config.yaml
n_kv_head: 4
tie_embeddings: true
init_std_qkv: 0.0312
doc_mask: true
MLP neurons of a small language model. Each row is named by its layer, matrix (up: input weights) and neuron, and shows model dimensions 0-255. Each number is 128 + 32 x the weight over its row's rms, rounded and kept within 0 to 255. Numbers have three digits each.
Before each neuron's rows, "fires on" lists the tokens most often at its 100 highest values on Wikipedia text that the model never trained on.

fires on: "her", "ter", "n", " out", "on", "ie"
L9.up337:124133085141136130085099128141091140145135173149169130172121074134125122103067190081129123165159142150155130056165127088173116108145110078133103122090159131115167112156138153134123144091120134076096131129166146145132080109149069120135144158118174146134119124154067118089103155149166115158107124151100180140121100132142167147134132083152130133136206147149119191139188051136134096133015133155175142147161157084154121120153073154154132094088094135110150127119068135152164169109139103096140117159130149147109123075131090130061170082146166066176132172099122146080152129093113127135105143161136107135103112188149080113117142077155048107096172228144089132120075092119127080102096070059044153131135134122128124125148096095081181133137051112159114102078126098147166114113113126

fires on: " ex", " f", " pro", "per"
L13.up958:141111153121068125075110145119110207120140110124142093125110149150095069132108144155124111153138149155157080123132106133120103170130071100124114158129168091137130187138061094147131052126049126167129147098144174144142071100094100093111124117114116135101116108187125129147133116103134105135099124122141112107134060086099076143163153137172116095081076118173144182117149161148124108129127206121147078136147186127124161129131124147100075127119157083157151108068143139242146125127104122175140207085068127095088108134158148152183155053142121084109115099176119143087106187125121090127180164132110115154139092138126095112123128096106073148172129131105118145196128078093163195119138115089095141084164113089135079169126120099142140085094097160126110168156107211139059116115181163

fires on: " b", " B", " T", " sh", "t", " to"
L14.up97:143155120104169104150102226164094124112122116141221155110100126098103139099064160150169154149184087108089134087104196076136109118105102143113116111104156135118105137138107105104154094150113161093130113107115123159093109160140124146104136152127115144131112126128203144162068202138122102062120116137118106123136146107102137145132153111187098074093163138070090164080185084093147105109149134167111123119149181147084087153141148150124194122110053058161146064111130140134152114146153086079118122176094098181131108110163128126100099080143157139135087138081114147058100099116112147169085095092158120110156086142186142092156152136129131112139191174122163135123123136180192100161109161092166156135142168076100119123185168118204114102068164094119175127122088096135147204100141147

fires on: " W", " E", "p", " a"
L13.up84:188132131067079122131099102164164140112140126191113101113137144057173152071147124152138148120125144161173131109135134157113130102182127099098162154109156129130114151153158066111136115123120054139128137132134094138114170166064113094144124102168148130230164118182109163104173131064111092089129077104092117075103130163129155149089154159081123120091102119081067116155147151090066128118094120073104156117140099105097121129107127135093152085126149051086128157158079192167118123131143064169097118083097150180113153155103127143157132157152130164128200183100132103142146123121162097161120164118183150140129177152140185111153110103100056114126162141147101064165144129145117245104168122127105095086148128104178135135125077096101137140188149143140068160134139142145127140061146095

fires on: "us", "ree", "is", "s", "ie", "z"
L3.up453:221100061121121142126154158102153115104149138107132151181176102089138079094119135117107109117121137197169194121125132112177173087168118114096063129148164096125185152050043208097132087085181132075108139133130169126127135111139069111151057144118105096151136100131134144158155103181144123169105184140155116120093117125114134023120131124066117083088185131127115119130110121169143158162136076164130115131126119117128097087143115117129145130152086142079126070109138116122173142100138114142187099049148164161133088112126112097142123131112176203117129161141124149104160106108091146179063161137122156086070167075087207076131149085125103152167135162185087132126139157131154106118168147103087132163132106138155149135139150096135143126152070114116111120179137166104168115124132123

fires on: "v", "b", "-", "m", "a", "er"
L9.up164:137090093148153052115140179127134164106143158123121115154105143179178086140102123158118126177193156113179141181160121141099073143166105115136137121117113176124157165126121108124112140144100116120130142163095181153144091117075106117134115125128115098171053108098190224197106098160157099139095150091083136085130111093116133141144140076173101108067191100143156105161146085162140065160102062147142129120162133083154109116128156151141110114081140126102122096074197172179120133143139093097132099123084139121216160197151120128127125122094139128118109167112139128121110152079129110173110176154142170118089103093122173128107155161150153095160164168175108107141134122133147164063148132060089178068125116087074074128148154106167181118134107123106128105133059152111179129177192171

fires on: " st", " at", ",", "ation", " ("
L16.up194:109167140170129115131123117176160166125140107163113157155164108083154133123084165191152133093125132152108162171115093223148064161136099170070108147109153167128159097151112132177197059067126163077125085063117133135155109076116144098137132121168115132095115106100118172121111184155133131108099095121065103119116157132137089115136141161139124100132129111182107134095137133079083108124130096110118151146127174066075120121140185123140107083133108102130157179081105158155101153129143121081077142166108100091188186150162160100121099112144140110205129136115166141096125127121160178115200130128139130155157130189106135070183085166200093142144121071135124155183114153132088100114146152127183111088132158122071069155120130129140151095117105184129062105127117198079052158159152149

fires on: "ine", "ast", "in", ":", "ment", "ach"
L2.up307:149130143094142105130157153160167146089129089120119156174167152141107088117128158120161135188131135108154190149109111141088139172108103116152107111133191171161153101169125160158201125068102076118062111137092095096113140139118127137076149178148104068133156074130184080151081130101151103069166138120169089124155125136085112142195114146160121132134118136117128156153103153109075102181133068121177146124209100143107107101110074175115091117115105114104088168123113121151110114115144071070147135129150173188155129212109170123057108127146119103165176149139140115104070056123124132127148134136146160086170164153100090130181105161192107112117120159151076093138106140147154054109076102094102170116171183107130131128085108089143131081143091160134096160118066078154135120135143212

fires on: "ap", "ch", "ou", "n", "ot", "ter"
L9.up362:145075042199141111101147162125094162102146152187170067141167109113104104103089155144119139109165107071164105104153154093136098119126102130161148160038141104139164101077139075125094127149100171101131126138104121146141119069161139113130112144128097127133130096146100113136138154173177114078121130130097089204097115100136130148141152093230098087170189181108157134166173153131122183144102129221156145058144129117091070121165123196152094184110179083101144103135111133131140086156105127092099134124138146149122144113120144124115132096119173130155136148082175161150152110152129145097075170139127116132209113152120109083139088104138103069182120153156122118148074133135138161128170082118106117102212080157119051124125105110177093154149066082161145122148124096114102152095111116

fires on: "e", "ok", "he", "a", "s"
L3.up621:145150131115116072070163125110134129110105072098134143148112090167172157085118085163109094134133147125148114068135099113173137185221122101136052204152175104115185165100088215105118107111188110081140129145162104118096157104112129136120107103126103222142048114142161146094099101090150120137146098076112129105133150127127089112127085119140093116105132182140126101137136134118122086105173111091147101137167117104142059057162106132123122091125109144144115078085169149161095140136181107130119071146136159112111140143085140179112139129130137105117128160148167138102163118105088127194148086096138139121116126140160143096125154123114150118151180197157123132119089151052203057095110183054144099105091174108130073138137165082142181060174110117111146193082129141121149130119138119

fires on: " sh", " Sh", " ", "at", "an", "t"
L16.up190:149175069163148137116146167177144161152116130111135137119158165141120154125119147186144084140171110129109130081098118136170123080150097113148126161125111096165131138164095145087183131122134168111167171107111092222063121137084116130101105180083180129156162080115195171141094110071128125107136160086065134101097124091173113171172155090113141133187076118119136136123155116034130180099118162206081131123139152125123164114191127167105133106091114122167114074158105128165143106191123121074116131101118116188160112088185188069143123141106121088159080103134095121127123141135134163150116184092136085097151156141108164095148137074175136114145111177125076136120106125139043116138125150151138123120113114128168100153145150122214108143030116149092122131085100123170092162082113104

fires on: " w", " C", " V", " c", "on", " l"
L16.up92:138122126176119122116092130148147144158124160147103123173096104110126076147063163142187110124185109109087089093157194143120149126122173083185086127116157185085135139159153105135152082141136123129164144173084061134127045146091087151130132115132131138140116163152146158159131147169136151117093146176144144135132170134195152135094116125123119121079122097122157112084177136103127131152120106084136177042102116156141160036180152145132138064205161113084129128067103134148145129159091128067150129146067123203164124176175140109134104079116171089110124134121144124141177068140125119107084090123186120161107166149112136059115089118143123133115177173098169065150084083129119164151144128165137118152141128156153090200100139136122180147085182140065151145122105056152080112120098150

fires on: "N", " Y", "ap", " An", "R", "A"
L3.up106:098143084092139149147158123126138111120065117156115120099125082073133159159112132095175107158137156147115157123142131124126184124159131106129126143114166138115103100074138153108136123114164119123107187143134110111133155148111108098108086133160094112123145106120139125157093115139138098094114112172112130150041153107150157107111127083106099070129142125061085113134132155109086109106161123139139131074119175098085157073198173196094114132158118097105162124090154150149094119103152147107113127088138129197119121149040174114134118102129232176165155158079115153047119062102095055140137135120110149108168177164130180098137080161127122110231107132131113130127114188127174142110135147086151114136130093136206086199149111041175137108136094109108190162165090077208130134093115150

fires on: "es", "il", "e", "ar", "s"
L2.up242:157158123174156079123126114175154174146109145134155164133102124167075127098077183092128176141137130152156133092130110113102105105137127112161105123177177143135143118177114165124117106144127111097124130107189137110084127143113127159088112155149155199140088087154094098161149121194148120091119101093132133095116163124175104072086080118123104144144157127130176144132205117104101146106128063056132121100123109086109071125148130173129126181084117121146126066084159085152138102161168176144165140153117144128141118171109150143155126035148184098070149166181166148124142140192048059142150072126093147140138107118102086079098197150164210148167161140111168099104050166099164106107137152049118116203104156137132136144117150132107114114156142101125065135067127128146136089095114120

fires on: "r", "m", "c", "am", " |"
L16.up732:156086139100072125106116137106078110125191135151130138221124097143117141103138128105191119070138092119100149094096134109140094146116080106122093184153148059122118178119148111114108167117160148102145125178128176100109138113151107161115086134182183147150138125108184183000137111076154132121112151140122087161131095111145115098125157099149124137133124143104126176140131100125086104103136129115108068084160162110061177146149148158108148120072103151149157141116068151138213153151142062141074099135162138157111116125075125103093089129139116136064112191057163134141118172143176145098127110101085147089168123103115151117125124204181137130108160129178142072110156128010107114131111123121188130094133103128155139157120137096109125133127092147164120119083149128148097143100165172

fires on: " ", ":", " of"
L14.up374:139134128161114118142055150165165178127108156078162100183118159098160116119153116087073076070091132153119129180176117131128087204124126153120032159125080116063095100131131109101115123125131093144194155162148106122114052101163123121116156149128125125155112139148150132170115108103118148092140151091113070097102104085180132155141177212089118085131089089165165166150150116153070114141092095093148135108150132138116129129131084131129121146116134098103100088085153167140138177166103075075144097154126127213130162104152103053110118124112123132183186136102138119103165114136082173115187214120143141149128169087133082188074113135177078148158158159133166137128109169116150132164169128078103207136177162093129089148107121142168147124129085128148167109150130113087094138132101081

fires on: " t", "g", "c", " |", "enc", "id"
L13.up426:164167180119103087062120128125163177126151143130171091129152052148130128092115128107151139068142176153127168134113106132130113124178054117169131140121099139108081130127159052155115127137135091143168137108168099120079072092149113143118097125142129111166175129095162160017151114118090095078091111113154169121091117125111133121124183148099118101064129146130116137095135106117093083161131115134141021044155135146080141117196102211036165140135080120078106102115134113202100120130149091082144161073125156104097162128172142181124105096102152138082152178146119120145136120128145114132163119162132204160134165133157137088089071105161161126156150124141147093150135125149118130136131177144089136062130126135088129137153134096125052100138120124156115145123198113152123135122199138

fires on: "a", "t", "ac", "ess", "on", "ton"
L9.up514:179137076122098112093095176156168108068104166172140153140126134086152194137111109022134173112159081128156104106153106157157084140145110125188070103140100121154115172123091101080160057126171153087119115064137099168164164161136089093136143140206172179166081081119112100108149143113124096135142209101151131151157085128182134089110156110160079086151164147147085115117135108073086134124110100132132098110171087129071127124101110134165099139112101171120086124164164170122160132056110110146147182116138106180104136136144119162103072112117090121061173176151130114067138093094113121138113121108123130096099163114105119109143167150156131156111213151164114133162162113154122138153129145091099146169109096090181118147116098120076105127147106166116180151135086068155067094110172141

fires on: "e", "b", " Y", " B", "ee"
L15.up709:136169193109099110099156116087136136090142172176148121165090145073113130108087122143180112065194117115177135111130196096195162170109150102102129127146158173075139141115123149108111151116123137085159135153150121134145173139096145126190109085148173151145126145169110192098104109095142115086127156121083107128101127214194118162179134101114121160079162169133198068110174110138105035152100118186119116151192110107171103098131095099136096113133122139095138073101171097142119148105124107150091088149111140167194118199194160119153137134119193157112150091131183101079112148141134179165157188121152125095064147120116201157123099147156094150145125177132123124133145108126168098129158162088145103138178134077087075151157099074104125129125120139161146137143077141107132153105102178

fires on: "he", "our", "ch", "ion", "s", "av"
L2.up89:174059113081103116119111218128141135077128152157139125116155153098133139125108119069099132154153158087166159095107150138167134093195110100110107143192128167178112163126109103078081061126080139134143085080131112118118135162084130124193130129140153134139122109083110175098097085095161148140123131177146147086119170126172126130072137122132105158154178159162111099180120064162140159090041125150109092164129176106136095118164097130097158175116092145108100139146091093144183064090171140120114128115108079122131130184112136151148145179072216125050154184149161182142136135091075159126118143192142156097095134132074155105107075115128139118100119150181080113119122113090175092092156105083127187154105083109097131129131100145100180144104110182146114136134077136161193132139132142

fires on: "le", "en", "e", "ome", "lect", "ill"
L3.up218:195128128095159137093147108106149137084125108157171099113135116048182170087105168104119116172135120123129135151084142135145090179060115084119097234131160174110138145126105110149170097144139105094114124110161139192134142143108130027161106158141144124131191105088135175101051110118144133093128146170141120188112131151123149083118104163184128119138183172139130126122100101158121126123124147132116122130170116053104116107128092188115132141137103166136067165080169137143171123109171134143174113108097089108142101128121136121140127186112121141109152158112163136101104136157150083142166115111147148097101143193111151133115111175186137190157151141146116113151083220136170100053125164130091181207191122121136126201139134088156145108145089128112083189091121067102177100148089125

fires on: "on", "ral", " of", "a", "um", "b"
L9.up636:095167129133152139121100151150125150097096178129136136095124128092111158089094169150100131110209117156084192150147157143130128134140115091171130117091115111141109170085133109112081102120089222107148127171146153115130139197155122082112124176199176187153191123107117098155085196096128080131079206156072072132113090122100102083116170124143111138133158123111118195133157094085100142111131184112185083105115117102107123090138074122104191152189099144106140147169169091148148166109134079114088134117102161200153127131151121141119133116103151162133170157162173170104121142111180122134097195098072109092138117148141169102078112177208099193148125161139167108151127088106158135113117087134135169138110123099187099152153078114084080094125104157091154143135114069148093104098116121

fires on: "ed", "==", "b", " who", "e", "1"
L14.up607:140136111155106134125098138133151117119063176125170101132082111121096164068099111106116127097178142164124213131188182186145181094115110093136151147163124109106133118177093108160128107069097122103112152094167167137136097151087114171112178125129134182092171122122159096085146138137191099082195096060101140140120168102172110178156131121140107125069145111169116089102139155122125054131140083130111126079184145140132094146156093161131134118070118054151173118155117090132125159064117118123041138139147152118165136177094184109091105110087133122137171116087151119113207093183140146117096180090144156060101115118079121100095121070124163095149151186118118141093153121140197098132177141150132145147170169086135119123170133079090091099074117108135085133115100158104116100068132144

fires on: " sh", " n", "y", " Sh", "s", " to"
L16.up1009:169179105149170111161131129137129142139107128160146141082161132109118171149094119126140097086129140121173113165149181141113168120137098097075119121091155143098164150130116178085197088134103117109163108140125181215081133097123048088116153181153171099152163107114137161143121139090114122139131113110143090100133133141182126068178128186097107125140130139067138138083129105136086136149119128158124172050152157128092107128171179162122151168099128126149164063157107183111130143098077149078115128099159120216102114111128211153058149126118088157181115143123161111109087159129132159139116086098117129116080128182122133123178141116149108179110077167160080174150163167122089120168121129088071123119204146061190152112160137105151129063122101109076169155184132091131189155132087114

fires on: " N", "un", " S", "en", "ubl"
L9.up526:163170063147135163184153172110102120102131146145138092142148094038118141129137102200147075093121087127079103130158136147168120185114119137081150154145138161110171184128094125078131143117132180075112158101183100156141077168064106068090139149157211123162140204151180153130073126150138121122114123143147074158086135077147108125180194138079101115093113158162110113218094151126131114139149125162129161146188149107144111127131141127135172142126103141071125053119159150172078081125166142152110178092073164143112112147176228072140142184116147141153118121164146171112136094150102108098118162127120148112119129191151155111145152163113115131137103140089134118135169146169105105084106045130114149110137084147125146168145124097122128092186140133124126171178135122176124102106107107

fires on: " ", "st", "b", "e", "-"
L15.up741:157117087161061100108080154170124165154191063115147115122154094141135081122109155126153076129117144100169131181115077117109079184134119094160057113064130079081171088123077165128144072133102112119151162133177185123100052135173119142084162139123095108112112159130170191147113118076174176152152161111114119113094149146106166114134196161171106175166100120105161173126121083152117111122106075104163112090087174127109180119127080128136131170091136060115139115149133133162166087138085153168126111141125154147167158140117126076108145139152178091139110123072126126108208143172139188120099192081120097075126125127098120127101105121133084149099124194150122147190103122097174146113129147168072134135152165184144092122111072105094175112135125173122158135085123155088132170135171098

fires on: "is", "man", "z", "er", "e"
L3.up422:124142110137133181117154159112174157161129146158140174155174129152123113134129156165131120140136098125105151105103106094172152085136101115074092121146111091106184154088103169138154099119113106180098152141107168074186151142120108124124139107150051105152143080138126107137138143099130150170114134102161115091102125046055131079159052117102111106103143127118145144168121093139148129174138133159204131075158139150067115086161119200083071117140116143090105147133123147158134157126167078168091091115116157143096095148083165122122098158104180142134126211209134150128172154147070068162166163150082139091118161105108115113134144092177144149090074134146095147143136167112209129101107135103084128193170145029139153142080197129134161176172100163104089133139097124130131176102153069

fires on: "ed", "em", "a", "m", "ri"
L9.up829:128122138163178092078133187121140102141095131108107123154109159156052129082109132086137137126212103144197186161158113196101093140149110122118131124121173149138107181172145159099125114165098161119092149083208100162157090168058115066111174175111143126139118159153151137117112142147150096124099090098137126087170153128109129165098186164150076101093187064133149102202118116154183110107109123178148120125150129132141102135168171157149111091111085114090099089154163076117183126132195049134077129126158112150147164177136117119129121152139139176106110128141151182152122103155149116159141103147110182128098113180209147083101099173131074132138119140109144067147124120115190102080126084132157168140122125126113076097168196171136128157147133115119153119135133188141144164162188169

fires on: " of", "ion", "ost", "s", "t"
L3.up341:142099088111132058103089126150138180131130124147133134116152123124130143121131129131108127106152154109105158118099146153157092142155109084139080130156143197074158139076067088095151128158139150118144118140118117116073091100124129159083075132102135176141120201098180077140057133113149164140099048138119131132123184146124109127140158204083127175169101113154074098141095132135144152120102145114111096174115181086128132148140080145102091170147090144124111110149116097146144080152119107141154157080132060118178131102167136101142156176077156121108205115087172167092098089175123129159131093218097168101093098151098143139134108146130183114073170158134123146144127173118079096080146099098072174158108073147129164070121191134132121159072140138098029126113073129158171157129145202

fires on: " o", "ly", " ex", "hn", " pro", " O"
L11.up543:152121143128100111077052163130146163134163140094136174085157142108136128108095136146156111117151162161088156100139114107116110115121102146132141121097063137105183152086055148113094128093129122115157105170145185136075019152108079040111096175116166114145131146107131136059145150112144140103161108165131110124140144044130119158179155104129105144128101124141118188091134139152111061093116155126169119097094175145081194098145089085081152165126191130163123139116158117166160144077109157145068171109130185182175097126130175087088131102169114124136123171217167121126140163100137115109151150075170133084127068186126134106083103103115085156135051167175117101126132100130140137132112084083152149132127105129155144166146077129166092094116169117122128162081097119172087138138071129

fires on: "ar", "ort", "at", "ap", "-"
L3.up216:196140043178122112084145129158141089084129075112077087154181147102100162078082085088102166165152136095174134048150107128131156102076122109171102122124122085115127141168163103100118141084118093131092186092065129158070113123135115131094131199151137132157030115167158123154151125152145148148142107105112099068139147102064117115143096158156106157101110089180096092057095113092162167137107131106091121105129166100138154100155107183111103096124117121140088066133150114132178132153159145110161096112137146139133168134122117161154045135122119126089118117130132117153109127114129134159143147138174210142106111140158132136191215146115125086145133157137133133127137169036113094154183066097113117101129117133115140163077133144182103097090126193119161163143160071171096159114121151

fires on: "au", "ied", "ie", "en", "ad", "on"
L2.up707:160134042130128105145101093161142120093113143105106104126111120138159158106087109072089095155194077107113098119130182082169140084131133080132140119097161101088113100064136062104144095121127124095104135140149184135115109092116094056144097218150149116154121101144099143104177144116223116135113161113116116122100139146124132147168150150103108139111153168125112081124163124216141167124085067162145128082164148106125117101169104149085140125145133151110093091139093129192123196069172133154127158204152179158190075170127111142084166099113158108108164176190162142112141156176184132134109150141156084143093121096125170102126104083128122123163146171088148065118106150146170122136087094102184106152075097070146138152107134109084213087150125104143107149107154105118170128112150105

fires on: "in", ":"
L3.up851:167050091091148124154096175173139127123167131158130156164178136131144103117105166138171096178110179142191105118110090126131119173148109119131169166101049194168172134082130150127150145094129114173101171137121116102085131139152134118116134136179086083166098101109127149143133174131161124062176126139153113157083161162056121100146163143098116143132084058103116169128131064118137152121114156144116137151172111100109119101124137127109045109129125155108070135177090181197137068108141105168154064142122163147118165181094148137113135145124144179119163170189136139124091077131074128114165183156137145065106152104089113147165080077107116129182104171147121124138150225136119113095158116108103094097149148132172073146084120150085093060201103161147119154154137154133175146135120138

fires on: " ", " cl", " Cl"
L15.up551:163163096123119183144171133150114172150115163093159142102112116095131148146119168140144059103109111124095143145126124152138111179132115118060035160080087101090194131125169126137150095151118110152123164096067185189139111098142066098099120119099151148169170062136124098160149058168121129134114104081097132125090096071158123159147107134144125117142135133128126144122143107088116125146094111104122106161117150100046123029137086150145176141069149116096113029073131129164108120146111126138118096166177120159203138157094153084149189149117103156158131152077118191133143100147126154108112192073145093169157162113138100100114090174147116150145124162154141141119136096128121070166148093091137147115135114055131085167128100112161148091127057146072084137180194146124121119158105095

fires on: " at", ",", " pro", " re", " Sc"
L16.up443:173093168168144056147125111149160180144132174211126099037153183087074117179090089116114130117116162121116171154116128144162090162163052141098148095115166153102220120131140102135177118144130107111162099101159157120175160174101176035052155104152092139151115131148115199130104172155095065104145128169088154130158075136100165066145102145144093109142127127144151127128163142113122087108110127080156122132100158114104158129159169167120112124121121090146148083119130180138138108078156095160111114032138065132136188133142138152119145164141089155126078123128203115143102159122120130145140112119136127156156122162114140094155115162124072190156136103149087137178099184097120194103129133032136133105138151149106096131101116097148153130114124139167135119121091191129116121141142162

fires on: " of", ",", "v", " at", " play"
L16.up498:125099131194108075055114088114162153168137163148127147084124077140110124110102166150100094120117168154078116166123113132139116138188107084101153128184091178157110080095116091128130129084069114143144117101160142142116066153145142142103127136176122112124097110174082183127162155167133093153092158135151134127073118170057145118124095114219111068055122077143134211113124159174130139124097133109193122138139153128127127094121130154107163131113125135094119132060156133167171165078170119103095125082119075134144139108182176169139144098127140106127069172119177143068124135084112081114122142111081144108166130163092106089161096144148149143163101160130131146135056146069091215030110144121113135127120146147114146112117130119091111100130094171187088157151099132092087159064160143

fires on: " P", "at", "ich", "ct", " L"
L13.up317:110117099117061132142114160146162123162071128111112136095123115132147130159136134116085108118113103089146183074185116148133171080165105112163144123092178086170120123134126109105144109185116120128112154033096153169120152157065125146132191088099133113191197139171162170096114132047146107140080171105101066133117143155181086182110146180091110146117076038143096124142123133154147135175133101152138164125143133112159100108083116159140111125163068084071118119082079124146122127116168140139058137151122098148146144133084114113173143111138139140135213146151132139106115159161106120121190130101136094119130118158157179091127102106166127132124159188178135112130062162169175180058101089142134140113169108098105055113119124107159129145104146170123073176100134142183143104088086199

fires on: "n", "r", "l", "e"
L3.up400:149161090093142138113146121087151109130111105144185117136136144182092047113111087131110208082133070182139149113165098113119149080070110108104149186104142115128138135081161129109127147088088105113125182160130164127151127133167105121131078105137042127140123106107140171134130110150121053079169101114150132080085179090138129079120169126100118121093183169102093135100203152152092100124104161155177116198088182136076167106167154184091162090121135092123086136126141087117157076166145163137158129138088089177096149185075144110180166088113201090143151141099135124132125140137097136132093136096171155115188138166131094043152152114120158138125146176149080126140102113108125180077122064100088138139125167089135146136060121145114161126160120109139121116080118143141128138067186161

fires on: "ly", "n", "w", " be", "ay"
L9.up978:084083074094092142092111131154139134084150106144141132134150170166091090083065126119130108125104129124093134102158178145113130128145132145086055135135146145096138165127142141055127145139124159049147166147128157113157140146137066072147118138131071130133112095146123120103138147164147170112136078129158093132070086112136172111148093159076115072100251109162122130161127086169084114146114117145138164164110135123098103140171134136150149056169091116107116126089128163110144147160123094130173127184105152143138124129136094121132124130111178171129168149166155198154136131142163123093103105107121198074109169173089141032165150188163093143111138173244158092140141158069170193105129114123158128134113205101137122156120114138112088144129116151097151126132152164106087200163115173

fires on: " ", " a", " d", " C", " m", "In"
L16.up1008:180065082138115139127047120090134172199135147118146130140107083126133144162119112166105079144097164108125136116142069158202165133141103137150075187124115153087114158148076119136162126133176124100127144113111163200109060102109152153123178166068137120171114160130137136118141089152132134099072096061141125141049119098141129096160107163107134181083128130105216183144174151102097139168113141121148135105146181169115060142118167167087117171120086099104153119095167168234162152118099113139153109175159119114114168086163131093170192156099101160126161092069122158114182118131119108174131156095150175127111176103126096108086095127105117123148132185137151113082101125121127138100187124097095170093119112144163045148114154121115171149104155114130167095130150162128087124141126099

fires on: " w", "o", "ist", " l", "st", " |"
L14.up539:142025087146137146099128145171193121100112170117110115152189058147157093063120158155164081087143179095106103198102217130107146110096127116139083188131145186138125143076166116121087108146132119114196124123119089106139127077058111124107116059145184136135233112124150084159153136123121104138129102097157086116127212155181132130157135134115089104113110146096124085140161104154154106112103144115163121111140118157116148103152149135125189076157093166111172143128127121156154107158099112107133124130134118151175121151189134134049139153157154113115185131186232103151143117150109144118155120052165085153104143163123097134098181097193097167077171107114127154094109131160146131175123117154119162108150125111140079143094152113146166146133093110088135143118148136151109109141134173

fires on: "ran", "0", " m", "em", "m"
L13.up974:142132153169103130159138126101093143192127100100116190126131158131129084047121140129116149153188128151114137142127169095145056158121143111151075107117137188130087171182114187115144142162197158133163120133145106156124120125109127069147083139107157124171155104156135194071123132111207074152056058151155073160123116072127122165100164123123133041144159067133184163155101105109080093162122105128164131118139139114140152102097120163125144091144111137088083153123110125109155200094117083138143116129144121128125133125142082157113075080104187230127172150106157142136125138119097083164168125156114206133097143131203142121120123091118091175184087157117136105121100137133194140090149142124150141130122092107148092153182084136144190132144095121072133152062130087098109161133140112

fires on: " |", ":", " P", "at", ")", " T"
L16.up949:127099132173108196138084171121149162111143124150156107082086113126113129125161158153212133110204123135218163067191122190149098165121138070143087109095137163123111149116168064099167118129098111117110139080120150118133111080100112089092176117135129138157152147156203170149114135096092123133157161047087082163045086087143128122106187127126106143107098076171160101130160168148101179140136173177205128118154176148106110047179104134141123134108130109109154131125162145160078123061172104146123163068154151158146113078176123140116127164125135134121120120116131249093110106137143136135138148099107103153136085105119150135122115122149108140127160131158142100145107097138222127117141109163122130131180124098092135140105153117169149122132083111147132100177168093168128129100128176

fires on: "n", "r", "p", "orn", "l", "w"
L2.up190:124169167105158106103187131141145125096151090137202102103109128174064099051111084080102119168135135124160173150134104136095134146177109121065102111110167113151164214144183079109101082104162137097110141104169136108091072135124140094097132114157060173137109181178149206089085106155129143088170135124126107130068144079107157108083104111138154145062177172147136160084176130109092071101141111114169130144132097143052102068151105148110135108149150115138097063123116083139090117196171123108186124115093138095156175142127127108091087151131162128135137109109141178153123171112163120118131093130165184125105124134164144082127165181098115114151084149176129117141092154071096120077161080109080148134122165092150143127110153151129145144111133157095072134199144139132083133084103184

fires on: " |", ":", " –", " by", "),", "-"
L13.up759:111150072164119131127128159155124158117079149132146124185163122081088105104106139142145141048105164108097091116179144159176086120109131152092146177158116122076088129145119131062101129095130082121132096130160130132094062097087109142085134163115160100143102122123138126125092135107132170070089171128138086122132042143208105134146184166108111073094131144100136125121148079155147080143120135163143095147104124154107117088210117137127111139142166125089141092110131156112148135132102080109107149117147155154124102046130142066120118168112134126172144115116154118107114117124118070109175196104163212171138109152173153147137120120202130181148112139130132189151122143109129104088140105048146152019121146065098079150126089141129139081127099172089095186170160080094125209135163145

fires on: "ly", "l", "ill", "ed", "le"
L3.up785:237142078113062080100141125088137151133161114159090095106089102071098132048077089137122091129105160206081159089156123180090072112112125084143110163152101156052093165141096130111140158117123115129137176065147176153181113155118110165135144130134158166161127111144118158090054132094154122093107077172127156115135123106089123054126149133137130079131118172119109160134094162141161121116134123139131132096112162090135159149118124098102157175146107126119114088142090161146152163109177111109213142106075088145145109097111129112152144212074171123146143142110145138158163175159081098103185131117141163109129088146094115172143140081116114135108194184180075131142163159117123118092195102080128159178133126108143137143103180107123177096099096090160086122125076148107165142140102101

fires on: " N", " M", " ", "a", " S", "ept"
L14.up382:084168129086110124149199127142137106145089144107154124156160141151160105125135087155109061125126126148126210118091045143168137147173149154149118159133094143108171144149148121080106195126169167138116165064149128130157150101118129110132071139127171135131115171186200091128125134141170054117159135104170147157108122165166118120160147124099104164112103135095119083193157123086093076136148119180131140085167144086173152067123100091126112148116108115060172133146181137148142105183135124119136145129137142143150134088188153146122166160172128152181062115106146144107085105115042113101207113108142102053108119125113135101153108139134124151148120164125128146137150139136086187163120145114108162028152074095171138150168117097135139110190105117146122194168078098139113086058185120